{
  "n_layer": 13,
  "d_model": 640,
  "n_head": 10,
  "n_kv_head": 10,
  "head_dim": 64,
  "d_mlp": 1280,
  "vocab_size": 38692,
  "activation": "swiglu",
  "norm": "rmsnorm",
  "norm_place": "pre",
  "norm_eps": 1e-06,
  "positions": "rope",
  "rope_base": 10000.0,
  "rope_fraction": 1.0,
  "qk_norm": false,
  "attn_scale": 0.125,
  "bias": "none",
  "tie_embeddings": false,
  "parallel_block": false,
  "init": "normal",
  "init_std_qkv": 0.022,
  "init_std_o": 0.0,
  "init_std_up": 0.022,
  "init_std_down": 0.0,
  "optimizer": "muon",
  "lr": 0.00883,
  "beta1": 0.95,
  "weight_decay": 0.038,
  "lr_head": 0.00683,
  "grad_clip": 1.0,
  "warmup_steps": 200,
  "schedule": "wsd",
  "decay_fraction": 0.747,
  "decay_shape": "sqrt",
  "final_lr_fraction": 0.1,
  "batch_tokens": 131072,
  "seq_len": 768,
  "doc_mask": true,
  "train_tokens": 814800000,
  "steps": 6217,
  "dataset": "wikipedia_en"
}
MLP neurons of a small language model. Each row is named by its layer, matrix (gate and up: input weights) and neuron, and shows model dimensions 16-271. Each number is 128 + 24 x the weight over its row's rms, rounded and kept within 0 to 255. Numbers have three digits each. A neuron's up and down rows have the sign that makes its largest values positive.
After each neuron's rows, "fires after" lists the tokens most often just before its 100 highest values on Wikipedia text that the model never trained on.

L8.gate18:120159138151120098171153130147118133077128151111108123156094116130116119137065148113119154097132143168157102147139129104124126104119134122150107145113137131094167096131137148157135131102108127160117115102101167175135139105140137143104152109153084114141129170110124095135135112120080115124152132158136164126076145150085156104141080118124146122141096140113131107117136096119100143071123138134136119079124141097113140125144089167130113091127169161104125098113079195109110167127091139171158152126157110178103150092133147124099083131127118151154120146146133148077133141108172149123136109109129087095168139124111181140128142147137095126096129148123138137169083127105093143097121133124144113121136119163096132095144101124134110151119161135157090107159100157142117115128192125
L8.up18:165165160138141135100139143110085147129132129113136144158091107126125122127115128167134123162130159091142187128126096141108088108134158153161108115158161147134108129144125110149130148123136125154106159089125091118157111145157150106136154117143131137131076118144141084113119096090121164137126132135100146142111091143128126127187140101142087150128117132116154100160157127116134097140168133143173168137128154130156119115138163111072126103119089177154122097112110157128134122069095106118165160163189148087148153142128143101145132157065114134102119134112166098133141126134102136110143158125144116100150114118136115161089131161110116108137149162133136136136114136162117157161168122161131138167113108135140126148139134130131121117119108138110132125169142138097075147093111157
fires after: "\n", "|", " |", " the"

L7.gate415:153114161160142119155146151129132134131141112141118129164152116109126151125062123174132127167135145122131154104139151069153168151129111104105139076117118064085124163130172155110165133116159128118106135135137152111130143111135150106105102095143110121125123100132183152132148145146123132158128094111079121181124127122082161125126165092127141125133124169150128179119143090128099069127132121154113116119112104105128146144137155148132145131117119161193093142146140143117161110114122170145139125135149125128139154127166114134151177134127169134168113104139133115136138140097141143114109114081114101128126067134162113089113130143061120121170177125155128094107140076165138178182133085102095124152162134127128166126118134129128086158117119092122103117142153139164132102129151168
L7.up415:127106108107119138140149130160095162084129142083100104084143127116154146107101159104156091150110132106139152113068129128136113117168173153134139114082130133112122127159093106122126172170118122114094117159111149096114168107148128069153140121140142134112115147148151116134129139123141131119164130127108118128107150136143099127142104178172119109128101120170128122133163174137139116126140114089115081159114134111112140155110122145146112176121143101122137106140113114102143108125097136110124090111131119125129118115121136143107114152151105152141131089132127094135176113109124126137143138155143124158185133104131120132177134135153158163144106150146129130139129156120117133143150142139126105073083146120089129129106131102128094121107108153187080119075127165135141155117114150
fires after: " on", " of", " in", " across", " along", " the"

L10.gate148:156085118162149171101090102164134139139095129144124184101144104121134127117153130157148135107130126102164110118135157119123142131142153130087118141069102118123095111106122149120099091160109102138088150118142141140129094130113133115111110163122145107162143127170105111164145102133151137127130133113121177157140117119133106132112174087119128125090127078164124140131121202110153116103153145163184117129114141125118111111106143145118142107113122161151126136106120126134153143086131135123134129172084110130119105109110103109146144120104144113125139142114092142164173133107103145100066125089125102138095126153123109135142117158122156112053115154129117135116159111153124143119116089122156150145138139145093159133083140107138126156145130135137099101130064127094086117140114125
L10.up148:141122135122162120107099099096126102178131144157141113156161115115163146123118129135123102147119141113122124102107136090154115146114146105131065145129117122157097133143113127134104117114149153131107159136109140172111079118118125132185130107161084159143151136119076125140144154114108112118132136119095143115138087079154124101125145125122122142085189114164136103139110143111095127133125145163128123098192173140155130116166171119138073154111118115099150161111108162117116112077152148087154126128146117105140107126146154099112147136113120119158121114100156120136155122124079147162146094118150142105129133119094122127080141132103104108143136174143157141164143131153144138111163163115129113124120092127140135138131132115183112151100138118182130148113101172159137118131157138
fires after: "\n", " "

L6.gate410:120096123152163121158150170100131143122102101143086157149149083102156116105148115147163130133127123031148153136165137116156118134112114103081112095187135151107101133139128111128093117115125125103133095135115122093132164143138124114103105158141103137134131129151161139127147117106130100114132129114139136145140086121145181118066152089140085090113105098133127135087109135162105120157140141121086148163142090116122126122120150143093116135105168130118109113149118114138159124138107161117160129156173106087149154128111143186102083123146115144110148170116116117104102136137090127159139120093156125106150101111137140172141127109111144198084119139101124095129167109148141079152132135138132187129100131160103144151172131101140110161118107120231096132100134110185098149107126144
L6.up410:129120121112149105107154104080113137139160167142152144123112111115114132155099108124100143103104109124114100107155099098140131103131119114122131124120133155133151144139097129115126143105107139145107089127118182098132175122125153160176101132150136138154135101153121105138151138136142160107134130135113140130135130137137105115124108157105105136127174079116140141095141118134155093084167162107123123171130114110099121111118124111086138124154109105107157071131125112175137103095168166115138117137142096099138093120110109132156142100072098147117134139168125119140093132136124119121148126121103150116137100109117146063129106113151141125121128145123134117192136119096111101141158138121168131105101107066122153126171115146131127156125085142167144138134133138118109185125128172
fires after: "|", " on", "On", " of"

L6.gate159:159140167122124108126114121144150133111079095142146149117151100084148158107099126131128146111132093166118161128098112162076138150135143086166118102178149163098155167102114164101112135127126112133131162127166175193134107092136140162102145125107159161129153094122131164112127118111113144140074145130147151141115101149124134125184128147122101114119136150147114106136122106167118110157138115098154104136115143092137111114131126173146113093162110112164104139071171142103084140144121103112133152161089172084102128096126127123114131165142118103124145108137099122114164145116124134129092085132108153145166155127120144148141088127123128155115192107108133153072137166098174128112149129109165146104101137113110144117150167117151113152112143117086119136145154115154141102153122108
L6.up159:138143103140157081122105168175140124144147165110090113092124100195127132134079142113136191122141133168109150138125096095121129129129090130097122081120090142159135095137132140115116129114125129157147100076145121120142125128080114085126132156143128114132125173163131157155163123172115118155165137118133122113091138151124102092102093099138135140128130182157106091079155146132122105118121120187150083147119156132143134139104123140112108122135104144122114164105146170201139106112116138156138097107134112153105117113126126121146121087150124108140152116169135166074132103117116138143145115114152124161175150154126134164170144141125116122093151129121155142100090139099136114172148118122172115111171161125096134081177158139160124130156079165134146104134114117143126065099167133
fires after: " |", "\n"

L8.gate612:148121115158170118121102121153141159104133131105124128123137134118131134098091158171154147137150130107111132149148163111091128171093090122139140141117062129141163115159141102123130124116136119154104145092124136074132153134124134117108145156097163131151173111137111120139155148119091074147149129145128139122114053073147131081150145120123152117093165116122176120103164113111142113137157144148123117088099137131115128092085133138111110105123137176099152114152129097173118116138091131125161123091147115181089172105134130094131118122113136114141202094136128138112113157116123131125116128091124131148132106125133168138142148083143103130151152099132090130129124079172110134154142155100123153120159120087124157129110125107150125147140125115099108159118104124111114093095126145
L8.up612:142138134122123105107105138126110147139177145090090147132162146151136114145152133107132144133134120129109130122118149135099102121128157161120136170131151130096132138165100092160126132115121106108079110118115094145148153127175104121130140110098158146151154122111105131128103153089092127109127098112125137120129082120132112119110138148108080085161138121073117122098164088100154096135104175163144126093117116145124154123154072111134100134147146110124114108121119137162127099098148133142104120114118140131122181123077099075128130157103157107105128129099112099093126122152156145118177114113142143098154107166135121126141187119161140079138130114107144114085114134149134100087149086090143170130097153146134178131099121121137123107156055121124124120091170103131129071128112124
fires after: "|", " was", " In", " is", " area", " in"

L5.gate711:137131092147121106123147102132118105138114131130116066114123103060121133132143127133119150109162166154085145121155097138151135140133149152131127118105151127113162101129174083114185155110137097084135141109097125132145127125137126139141124103137127149138154119092176164164107117125121171173196125115126140154136128106148123169132159148100101143107109108091156132102132096107130142094106126149112142161120106128124118146157110133148125106135135104126162116149139082178124125171076113165144146119119141144091117059136165109134130096100133143139070139157064155143153148141112145122133127128146137100156107141155112113143141106175079154167134127174117096124178080130146132106118137145145108172121105117142147096134162144139127131140105167114114111133146131124112126127124162
L5.up711:145145155141172076175138133154129146104141132114099102156128170128090171134163098133157128121156124092157126136121132092128124155129136106128121091147131125122111103088106131143099123132127150116163172170163161127111156143123141103119132115102101114126145112141122125123109127132128131103107161096125144129069122130144102115129118138109161127120129129116140157126141132130144136140113106131108137090141100133134106128115153158166129115133135131099109084141121128118130106142120132146110123095125145125111099096097161164145177131153110125149125107149075143128108112150130145152146096165113149108126078079114112122116163118083071156121110128133157172131117159120116111121126111077111111152135117134101118138131174160147082127176123136115125148119076146122116141159106113
fires after: " |", "|", "\n", " 3:", "-"

L5.gate169:138148112134172141108117106158149135142118128108129138169149117099143154147104122143143157096113188100211105148131119094141081126109126142109122149177135121147098108163108124135116116139110093161135121128148125093115118111091148114104159158092104142098135160107096097149113127211122165106160147125098093124132138144178136143091123093119103113139122155138157133097078136124122074128125130123141131160093090165094093128068121168130153132100108133118137094174116088098099115123107153135100127157084152119136101102118155118128143151091137113117106125140105125138156155128117155139081155122143146125125115132133112121166159114101160100083098134141106171109145123159121133150139143153121112134125130158125086143125107129105114141074106146103127197102046111079144122106114136
L5.up169:156085119112137113100105175091154154090121071150096162123130134149146107059148126152093109147136122121147164152116128115136161120112118118133106132140131066148122103125152113126130181146156103166095142095142117140135168149114151145172159072139127130100104126092131126143125125126097156148092156091100158083077116118128155144117105093146061098129138120151116109122136144116150126112105121111168136108118100156126170168147186131110125156037115081160131114149185094129108164100118137125127132134114120111128106096103112106175124134133117153085109182143079071166128089080087101127093126096119120098094140148171109112129123133139117185142136198139134080103141136132169135165148168151179134111138113158127115129151110128118097119127138116159116120111118168144135099124102115
fires after: " the", " number", "|", " in", "\n"

L2.gate592:140109138132135164098132111119134143157175125166108109118109174148128147142145074139121145167171105129140116131129150125132107154143132120148113104094102106177125133112122102116098151047104136106172163135135153121127101148110099123133138119155139165140086081127144140112141139122156117099143164158119112153162114115154129116148105109111157113125124116123118154167133142140131108128146117188093147118156154088143117126170104171137140112083140108072130134131112149109160141141151134114124114118202119143129099103082103153129133113115112115152170145167144140161167152157138105155131106119146153114144150134132097152135153110148122118184131176146209154107139115152144092147135105122158143109138139136145140144102117116158139135122167118112105129102122093122118170148153137
L2.up592:114140124129091112115122135134170117134105142114139162135125097111131071080171146129151138111109110149104136117139141114095103150144104126130100129118118117120150107096152100144119156087126131115105119136144158129176109127133103146166175118080113114126131105119132118120178171140131128125116107132082108110130091125155118131088157161154162106123124154077111181124146120091138105110121102133111164144139172142152094113101077148154147132142131119145139134105106099098217128093140091135188145127175113131158084125121160149140168186146143138146086121149114142133189156145120120188137133122116104132094082108102102145116154101137189139116111173102109117125153105126145108131145133149098100152189124100104116131133073143132090137156143118169171106107122125092151151110133114
fires after: " |", " J", "|"

L2.gate66:154126162138106132113138103078119150134159132157169203132148089094095117073134111132090117158151092105127124116121166163101132132116131105112136128106144133131098136115144147122152130104168121139129135082158133121124054111133132146133124131110161148100122128098116073089162118149144127096096152081105124190136135117171187157145134133121104110121106108116136131119094121124124107097090110147109142161145083149137125138128117118128072146120134136139144148195133144153107129152144094065152134143127102089140163096144101129132151134130116151071082155077099107098080146118125130148104129160094135134149087134150144117165115125105111153137092101182154115170120123116159128114131135153142049120149167147109123158087127159117131087131080111163131120102152128120152088162143103
L2.up66:109142139143116131100149058109134139166157122128200163143069101116098130083176114125072129112137132097151116104080175171133106144128117098126132143133099131132082143135144175153127111111188105137134090114156119101125118113116116157120162109130113111123138121136137126125150110159124112122081149115110098127148151103145097143154107135108076116123104115122124127114097151135167107107115092119122119137108110147103124122175146143161112164143122164104145145172097122143136103137166099078157126149130148126164116087125108146145159133129121144094105145112144128117121153163073133113124085120081141143136128155109155130121134133134102122126120110142193141159137144113174087135081102105110107117095137117107150136129123124134135147101090124141145107121124134145141109170133095
fires after: " the", " of", " in", " |"

L8.gate7:135099142145122147103090124128137115120149142153153159138157117139172117125153115134109121133140143126123157109089100121141108120129122129146157106128135103153116139185161168129147117126102111129144103151151102107121099147108135081153147080084168128125128114093157124160169093089101119150137140171092116164067156139088161144104130123122152101121121132115109152146086082137159100140091120165153107119174123058130115144116127150107145121128111110111112139106105140139148101083131155113115142116091103124161103109145128118114119116131121142127129121129121130077131083128141090135101138093163119121104115122141117113139102109066154154140127131134085158147139104129138127128116099151147105170150127114145125133104149128108168149115171098142129118112124121102096126117130141
L8.up7:159152092127120141172123135160121128155110105157119147137167156155169105107120111113139119133093136115179142123101107128119155100112131111120080139098116143155157144166084153095174136096128117147154163096143120137102136150208140111134081134107118133112096158064161145109111146142120102153154144158145088118113104151125115148112152116147115135180150078174133094087146148083151117124108115137136122142102162151143125159164136121132140138106146106089124147170091116118159175142151146125144105129156170152120126129123140140171126159142128078120130146143189150096146170157126123119106106173136119186060105134141107128115137117122096119130098123148154133120155140177122109114136133126115133120111128137099140139121126137157163118111134171142127116062157151147157151131141172
fires after: " |", " the", " in"

L2.gate1154:111125144081137133067180174109118123106138136095156118111125133144117156159149114129106147125128179157118132150122111136125114110142104117124112141089126127140168106064162105136124152121122104121163131115114121129114166146124120133114134140159142152075121159132151089114119128094126110138094115107142136156121141132185116133091122087128103148146143111151157140144123112110132117129113108115123100117119145146170110148131096119110106131118135119110157155143112119136141158119128124119137149130100152147074121129142154142124092108129185125125135125148124148142122104126146139167114158125121102105117131170165130127158174096126121131099162143124118135086080111113102128171061123139109096110136078112132154114100177128173087076115160144108116140138111146141226141102139106
L2.up1154:118153119107154098117155115160139095114147144120192123142094106089106132142118148065133104116092144179095097103138120133165132165146103149129103166101138121099130152150114114136089068116138135118107133138160169111087136116127148122146134111082143141117107163133112113145093139133164156127098134175167137111093157116158114078088121095111118142122126155185111185117143107126115160112140158118095159109118111115118118125106128134123152167101107126116099127130113179109109148116124125145140147112141149178163113135127124096131106083138114106158085124153121146119149095108124165111132143189153135128092121106118124165140134176107131113123138147144092105104139121122125137103089179169128154149141077161141146126162160112142105124154140084114101142154115143113146093097158149
fires after: "\n", "-", " By"

L5.gate52:124125151078137114170163114068110109115128084105142114115125099123147142137153100142127151131123115106185189125145143131139138123155127138104079153132107109121091074138140124148125170124175122141108112149116136140118113140118079100109082111165103146139149118153117149048125118159125067115113149139123107114133118128161122155115132126167140113062155125119147157114181145124137118137122124094157118129134102123143113109144103130104147102070138170086123139096143057110131137069101140129103080129096114104124131128125126132115121068135138154109128138180133082141112135101146139117146128104131128171078116166114101114104126129119124128146174159142126140129111122111114158123136129126116173126157120126083107074097177110093114140111123143143100145115130157152160132079140125
L5.up52:114162118160114160106148135156166135129137166137132193126114175126130175138107117113164122117125099134118186144127144125114104159097147139157113108118155095124138148151118119108128086070167099113075118118169109126156126133168134122189124126141110138125123109136102108090149100137135116118115139112156135118151106132138108101134095113100104123136124177116117141111121170174134129148143093140144153110141147126133147125132129146113159159098154129151108085149091137121128161148135195130093090127201096155161143157129115130112123139148155112126110095188112165179157124106128135151128134122121111149110118150141146146107143121092138110115128114152104146175145118165108129123106150137081055184125126113128110152124128133112109122153108110129153139151131106113094119145113157
fires after: "\n"

L10.gate1008:108104112130146114103113172148176128110097091124154153111078100111133133066142166152135129137129123087138163127141124089178125113131118124135111114099097163137127111124129130118132158150153128133153097150142142160106131103094133102095136112119182085151143115121187190122133147082140149106119133141146141129137110071095114176123089134113145094101161116170161127142123141171130155138124130114124115181128117149091133137119132164163156094137089122140115119167159151108137112133140145107133157114162148119155095167132109103139137107156098110148132116155126090132124128141157167129126141139146133134131091134172145106171102117143116147102128151119148094158159128122088131147113106159145123122127070138125130090093146131127136133091188175094125152106116133103144144128134108
L10.up1008:122124160160143190153122067076112149101165135145120158135143102154127129124137159100134117127135115104144152142124114134098104118156088142125085138097133090076124140127119147111099160159112076136091104119163100180104107139158125082106110123106106151150108155160135105085157130125135121132113095132129130131151125107134133122138145153138134122155114079143118104101119125133190131164138107147123107113166140093107116147159149077116093128158072130139103141134126121137122159126148097123174138123142103130099152168115097167103122136119153140100149133152100122113128116133123166066157124127185134150127130119156161128132145101116136106108182149158144146114091133119173127184098139115154112153151146150147113170137092128111124115133125116104148110169104137159131145115125147
fires after: " |", "|", "s:"

L8.gate795:143053065120098131140097136124172129114137084146154166092180108101110121147111163082130120123132148096163130129084127129118101081096140079100145159123121136101113098120120118096152118140171138142151130131160119085153129101085123077154115140134153108127107102157121127127159103108086111111141129130092124166152160089154090122100100132112100132168105060137130112114139107154099112112127099113129106141091177106134107108119140155113117159124099172114120093155117151109145150152087108121100126116119121097132172105091139127151139126116141133128148128148144149141081107141124115099116144144138142123113153125130129125118148118118143138115099147126175102108138135098132157154078131106133168167119144134140076160151124120101172077158146174079144170116105147146093119139115129
L8.up795:126159077118156109135154082127081095097130138147143147145094115076093133101131139122131132150075134135178106112167133115141124138134108122145106098138141157094161150123165138100161109133136113129161124102154108144098187141115129144139190121123160126161149127108108094130125125122170146152106141139170175142110152153168110109166119101101100100101141176175142149128120119114137136150199140126119141113172158157106134134100122123119120129100158124134106098113149131154122126153147115081174167166172094124190083126098110117130130122119116115146148113137158121124103106110117162150087131114136154115140148107130118096149143071101091141141099144134110143108111152126140100112106128183158139160149096116080109144115116185151118111125122137124163105144132185125141134134098123
fires after: " |", "|"

L8.gate118:137099151175104112135157110105123107159137071097143127125113137091124102163138130133124117114134109097128119170127107125122131121147136141095100151092118135095119116108069097131212183135181136140088119112150138085074114123120147136111176136098174164133172119126131125097088142108152115120128103135120111144110123133108159130137122139170123077112122117136100150122131145122147133119108169138122154138165070107165095141161153162146075170101107150120087140145141157154121123102109109118165151131106122136103156101139132087088136135146101129120141106124137129127119135161160108097153130133113131098126089148140101106117131121177097181104154147120132126119138130136120127126092136151138130124152087118161151111091101127171110144143146122087167168092123118130113134149144118
L8.up118:134154100149144115097145129124116157090150104095078137149166127098122144173119164108106130092114140117141149082153136095150170068123140161141132072123132152133091126098129128110110110168126128101178125120142082131163120120107081171128152104131170107147174141096156115151142130118132128105127169162147127118123117188092138100120098134138160104126127141179130088166119101117097150111124141165130123168122092093128140104118154118124134142082165119116108123100146117122169089070124140120133165162148133179116123141117079118087142155112120156127096067136113104158148095156171133149144118100165102146115119129168115148116096146148115107134113103132129121140096118163141125136146156162136159143097119119119143179108154155113116155141142141086146105113154138161122126155113166
fires after: " |", "|", " to", " with", " and"

L2.gate1050:147158109105165125138140059117133142131119137097131202139123092111133156134149175110142115085132154136117112084125116114143073149133098133168123162085124092100139170134093102095116108146134093129164102137126131158114146135129119107141124110085115133137143108118133120125124153113147145129138118111109130130132149060128099126161137157106115137172117153123124141159107149152113086122133112138130171137115180067149154097125096130123171144121138151114131158163093113136118157125093092118127112115118119157150139094128117172126162134113105117173145141130105127118140141140164117147108128104136134147133117118137112104062151134130114107151125085137123114162131167140076110120114122124108164142123119173095120110097152122139105121134128140104078135095149103144125157123129163
L2.up1050:118142155171158095152067123172125162101137131112162129120129152143122144164122144157142120125137088184122145130116153171105101130136084128106155161110106145136105100149097127129115103120154103136145169110145126133130167077116129098153126155081135116160126156162136144132110128106149111085155126086135149159092164125149119137188119114128156137169137142099111116113113141120173127108141104145108166122113189129137118148081090170117133153131075167121122126139102150106172143151141066140129094133110153145156131142130151163099140140160127129108140110123128152111115131173145112154140154109150134170125111097149116113094136118141117112108182143187118169072134140135150155136116125104123124123136146162172155110120077158116136135155143097133142121132094123141145103140113146
fires after: "|", " the", " |", ","

L8.gate769:124133106150137141134118122150126166130068157124106151141141099072167132141117133113118140118113116122146075119114121143165113109138132112104074153147157108098161135143097121136164140120106147091104140142118098124143108123128148094141124161062168106114090129136118114123107153122079123109131138133108144157102145134181118120138120147176146075115108081115070113097116146091103164097170135144116122140163124094138111097076119071117121140104154136115113081124087125132059143110149149133150111143135098132090111095135104126094168145136120143117137160091133153141117144099129175151092117122128121120105125141124117137098102167145146122135121173147120179144098108144132140123126128093155130091115103139123137140087141130128112141124163129134129098092102131098104139168142157
L8.up769:166105126106181109079159136130133157164112152111144127099157117094062132069121114152104107147102137095177150122099113119120103136111119121116093140132137151125146111138202098122147106128137148144126144116115153137142119103102118144098142132119142153137147172155130144142105151156137122122140150137143131125149112105118118120148124120145145100122120112106127123144116139151133146113106139102156136119140128110131108134100119138150125106109147115153126100145091097130132160057148157087156132138128148161122152150147139140077105165137155131124122131099084102125138114137125148126095071124118116116095113124107159131158079175156176112121165165110112154100133137134116153155155119132131151119139109139128156140141128115115145152128137099098125145123110177118084131170110146
fires after: " ", " —"

L2.gate760:110152120092159133148124095116107106133132135161177151150151087114131144133172079087119105124125139131168111148134147146148104115186134094115102150125163080170111117162127133093119118098149108074121121110136098161148080109119142117104149138089112128183158144121107110124085171134118130100126146129134120149107174109130126102125118132130146090178093130123109124117143088099081142102101137118092122134098140136126158080142110143124169134105109182136152112134143140156159106112136102102120145139122110128144157100116106111165149116129127127122181141134129112125148136106154135074158103096132152110129149103138167090165049138110081117150153114158151105114111128091193107136131097108129130110123161151139101121048162128111126152141141143135098150120080108102106118122124135
L2.up760:090107127097169116109136073122123117163130114142160194135100120103120146127138081132070123123145095133167135127129158115157119116118174126124141149162145154126109149097114126077130129131102163108149146166108147119155081132112137110126164172063109134126129163070148112122098149091125130137149164136168122140142108141150133162156143146098147145154088143109138146154098085104129123090112149126118136114177139137128129149124178142109139157141125167152142149158188104135136114117102138154131164099124149140113144109139106161132194147137084099081165147120127155117115123126128136110121086085166149109102107152127132092136080073139062150125153160147135151106125147116184122122133102082126119089106131160124112118107144138113121116123132134155133145133125098117148113117076135
fires after: " the", " his", " its", " early", " |"

L5.gate713:105102112122119119164115126144143113086109136123190149141124118112137114129128132101145134140122153105131136104124090106120130120116149123126161128125156140168107180082166110085123160167129159101137109134143136152121136129105129103099114139143129141128094167126182117145107149129133128169131098157089137118150147165108104160113155119174126137090095146153146136136149151134093169137134135078132128114138142149153136075149108084150146100152097135127101099148085127145118142155133115139125155120126107140126137143193140121171163094094154161129100183140090144127110088143143136147095086081164157083106102166133139130082080135098122136132109137151108162118146106127169100169116115160070077134114126120138134137119120156124089140094152134109138147151152106146137137139185125
L5.up713:123100110122132156169145126147111154148143177091126130148135137129128094104160161101158184066091114102115156127098139097125135144150104121118111139115113109121124121092159136116094142129086115101140120116131141122162151129143156131141147136146153111141123137142136150125120123153144098101152097123130164148148175143119075158116127132184163154150110193104084105121151116111097171100126097071107062120168172142131134126112140107125136154142152119121135091078108149153124143141102107138194158130131109104156099143167095117125143161123144157119144143139134154096130067121136166094131132117143171155130124139133126154137108142092133103128091139140137163113110132175113138137127125121117145135091147119128107102146091163138089100133126136161115148084104140134142120126128146
fires after: " of", " in", " at", " end"

L10.gate417:108102108122130114127133148166141102110132129099091133161145143141153179096139148107138118102176144136132085134138166112162135134114165143123130210090127134144145130158120159115109136127121110140105127139145152126119121069123133127095133102119177079151137126130122151106092131142163112115140121139182133168120115127147150143102141133131125123109131175148131133112134110166149110142122108142120095164136165164124139147119107145085075149120085102100137128136107148085140130121125158133153126112085144148055101137140146123154128136128133129173133143118129138138116134139128127120174076161183110116152109176087154176101110119163156115115127163170139160118074171118137118118113185132108093107089098166105104144112110152153156154125148122140141137158146136091146116177100121
L10.up417:114130153124113143152071182144100138173104128126161165124102145127146068123143124149144119090097115111147141108139155135150103102135175135139135116143127103192128167152119135141117142103117117119111146121148113122109139097135131121128133149122104144068115129107161105163096114125162165127114130094155145085144174117128115159107124193143137113123143137156149137147099177165099133109192126123133137142100138125125180134108107105130146125117077131141128141144134176115128137132110121103093125126134149130145103122107151123121184144134135114132208097127156144090164176125153157139108166121126168131145067144132111167075110132154130174099104148101123144108123106112172084191145091155091171161121097130110124148112115129129156126131154130080107110124116143120148157174149164
fires after: " |", "|", " 4:", " in", " third"

L2.gate309:143150133149081137142124134089145121103120096107093128155175145119111104151094128133147110133138168143121088126106121112121125150138060158105125086148074176127122143099149164085130104102137158160120135130134150161101144133173118055159126145153096174099115149140144135126100098116083131132142127101153099150116107118133118129158141089171171150134135089112098141128136148140161095151147133085108149138130162147155100092136080139161160165144127121108154072115173074093135104155133108124129169132156162169135134096144101175101161189104100092105146096090161135102126162154146106124139158147095146148131071115140135131150169119116121082148157152121162121129133128140187140160127140106134146140131113129137137121144098141110095115107144139176112150109115122134139113125122168
L2.up309:133103126062121125130152109149157174128130128152127136096129124123129121122118108125150127142156118161132124111105118083135115113088086112147119144146141104139154108110097115135129115105133142123128120156119111124150142115163126117157116133058150097106140161148101126080099123132117108160136088116108105132117081131115198154093099152140132119113153086100107102134125158102086089158090121132118144114166145140156124110117094126113154128134118133071123090074139071126101139153133120113171127154103131120178146121103127156145096160144152114162151141112139125136121110119136129151153144184116078107136132134153151150087186109114118148098133122136147117137122117146128121125161073136120121112121162123163095117151108103141143133144111133145138088154134088134142121111172131
fires after: " was", " is", " are"

L5.gate307:122127126136113148069163131166157137183115113082139129096105085153132160199164123097174118125150123172119090128111098123117133158136146166189113138144097122125143104106132168099145129148101104157130142162108110084088143128108159150102151147136107128101090101164104156119124133088146106105130122143133139124125168144106148111082155148144135092123138106135110120132140137137158147102120104119101094173107136148120141143136137170101121118103135122138127143149170147117063150087099132118106128134133087116126124112097112133119153150142094137131156177116153165104079130166149121130092107147115146135133132150159134134134090131129155138142143082132130124074117173152184148148129121136075151095137122138077151147129131136144125175131082125139117098167111141156080116140152132
L5.up307:140147115135113159143127128145159148155153112096132120114150167158132088100086121117131116091149123125138141117126104145092121168103136114113062108120165163130159102112106122123093152103139138118105126105121142131082096130110107176101156110124129127135118121132165151129150131101076148145127145156134140077107095125116176086122089109151157172154152116161102118148127076170175135127151136187126104127127129126134107106136140130094105135103134127117147120113120134128100106133098153121138105111149137152141112135129120106102150151147126106131118128134115146134123118104146117176109092116125117150132120141128120149165097180150107155124132145121132122089127125144138142128088096132133086100136115134124145153113130086125096116128085174130140122130128110150111134161131133
fires after: "\n", " Battle", " |"

L2.gate1021:144138111141129087143166087128111117142083105159141111203101139127081099095149140116125144101140151134101099149107103087163129133127083161137166156087134169128148147177146148115162123168122163158148111142101098096129115102151154105124138138091144171176134125162132130100143133121123137152129149148147130153124145186122162142129149165121151139143142158128143132121145151099138120085146097135136122114124136151108165117143080127139113128145146145112123142149160129136121124142149183151127145117129133123103121142119181144144179097127107081143130131104149111152144136105118145154147141118108154093140112142141104106136105111125134108121156082124131153163123118133136116124148115102118163129105096144111114164127148134142093074132111126083123148126079122151113158168139140
L2.up1021:186120089118150132123142149134103177107129102173115106083123116134152137121133124139106130162140110115126121167161155136160110149106109108113082120085160060135122078096156140158151119126105131131123154136146115182156117128135150102110119130116147110103103147192152162155158113112124155161094100102111145143098109170121132118130130186141094114118133160122121112149110111158141149156150065128141132102138143131119144106118151113105125155173127147120124128118114099108179175189133134093139175134098120106110143111128096103126094139129115150136122122142146068153100142138115091088098142171108127142117141168120121105122154085108111154121110143109121109146111143136120126159152119098124152107136128163160115175134135144138134156149137081115109166103162098139174158170112099
fires after: " was", " is", " are", " were", " failed"

L2.gate814:145112130137099128126128111122103179150114115116082115134173106128115186120147128129124117138096166101152102097109115113151136118118112118152112119119119163115087166110127202074087120121121158129093147115149116142095134145149131116088096145102139158139090121089122154127133153120103134130150137135187141137106140140114097116138132145153112130177148174118169106131116139125129145100104139143119091119110132090139125103124151168115134123148089181125102145167119112099140093143133176103166149117128114075158109159084147138155112112144128115159118122141092124128126150114134151118127124160119105169127134159117144130151108086129148132131107127110182116146134113105136177165152164133135182150088138123166140159126145145123105099156121151119081147095144155174128147121096137
L2.up814:145114110104128126108119124146118108115142097115160173091135124111081106118119155128138143110098106115122130115130183165180107124140120082118125174103138124085138128160174147148114142121119146151138073103125103120098139115154094126128155140154137101098124117123098118153120091087140105091153097130096080124136131126124148130117139133131134078154155133120111100152146134166142161105115062126132122102144132094104127112107091126100117169055131117125179100154116142101134122101170129120106124160119112117101170113149087162121124129131149141124113070144093141138122116129144118120140127131135122100154125108170113118114103142135104146094138132135085120097121147110108075124131152069076116149131132080100103145139152124093125161154166107111178132154128118136134116159118112
fires after: " United", " the", "|", " of"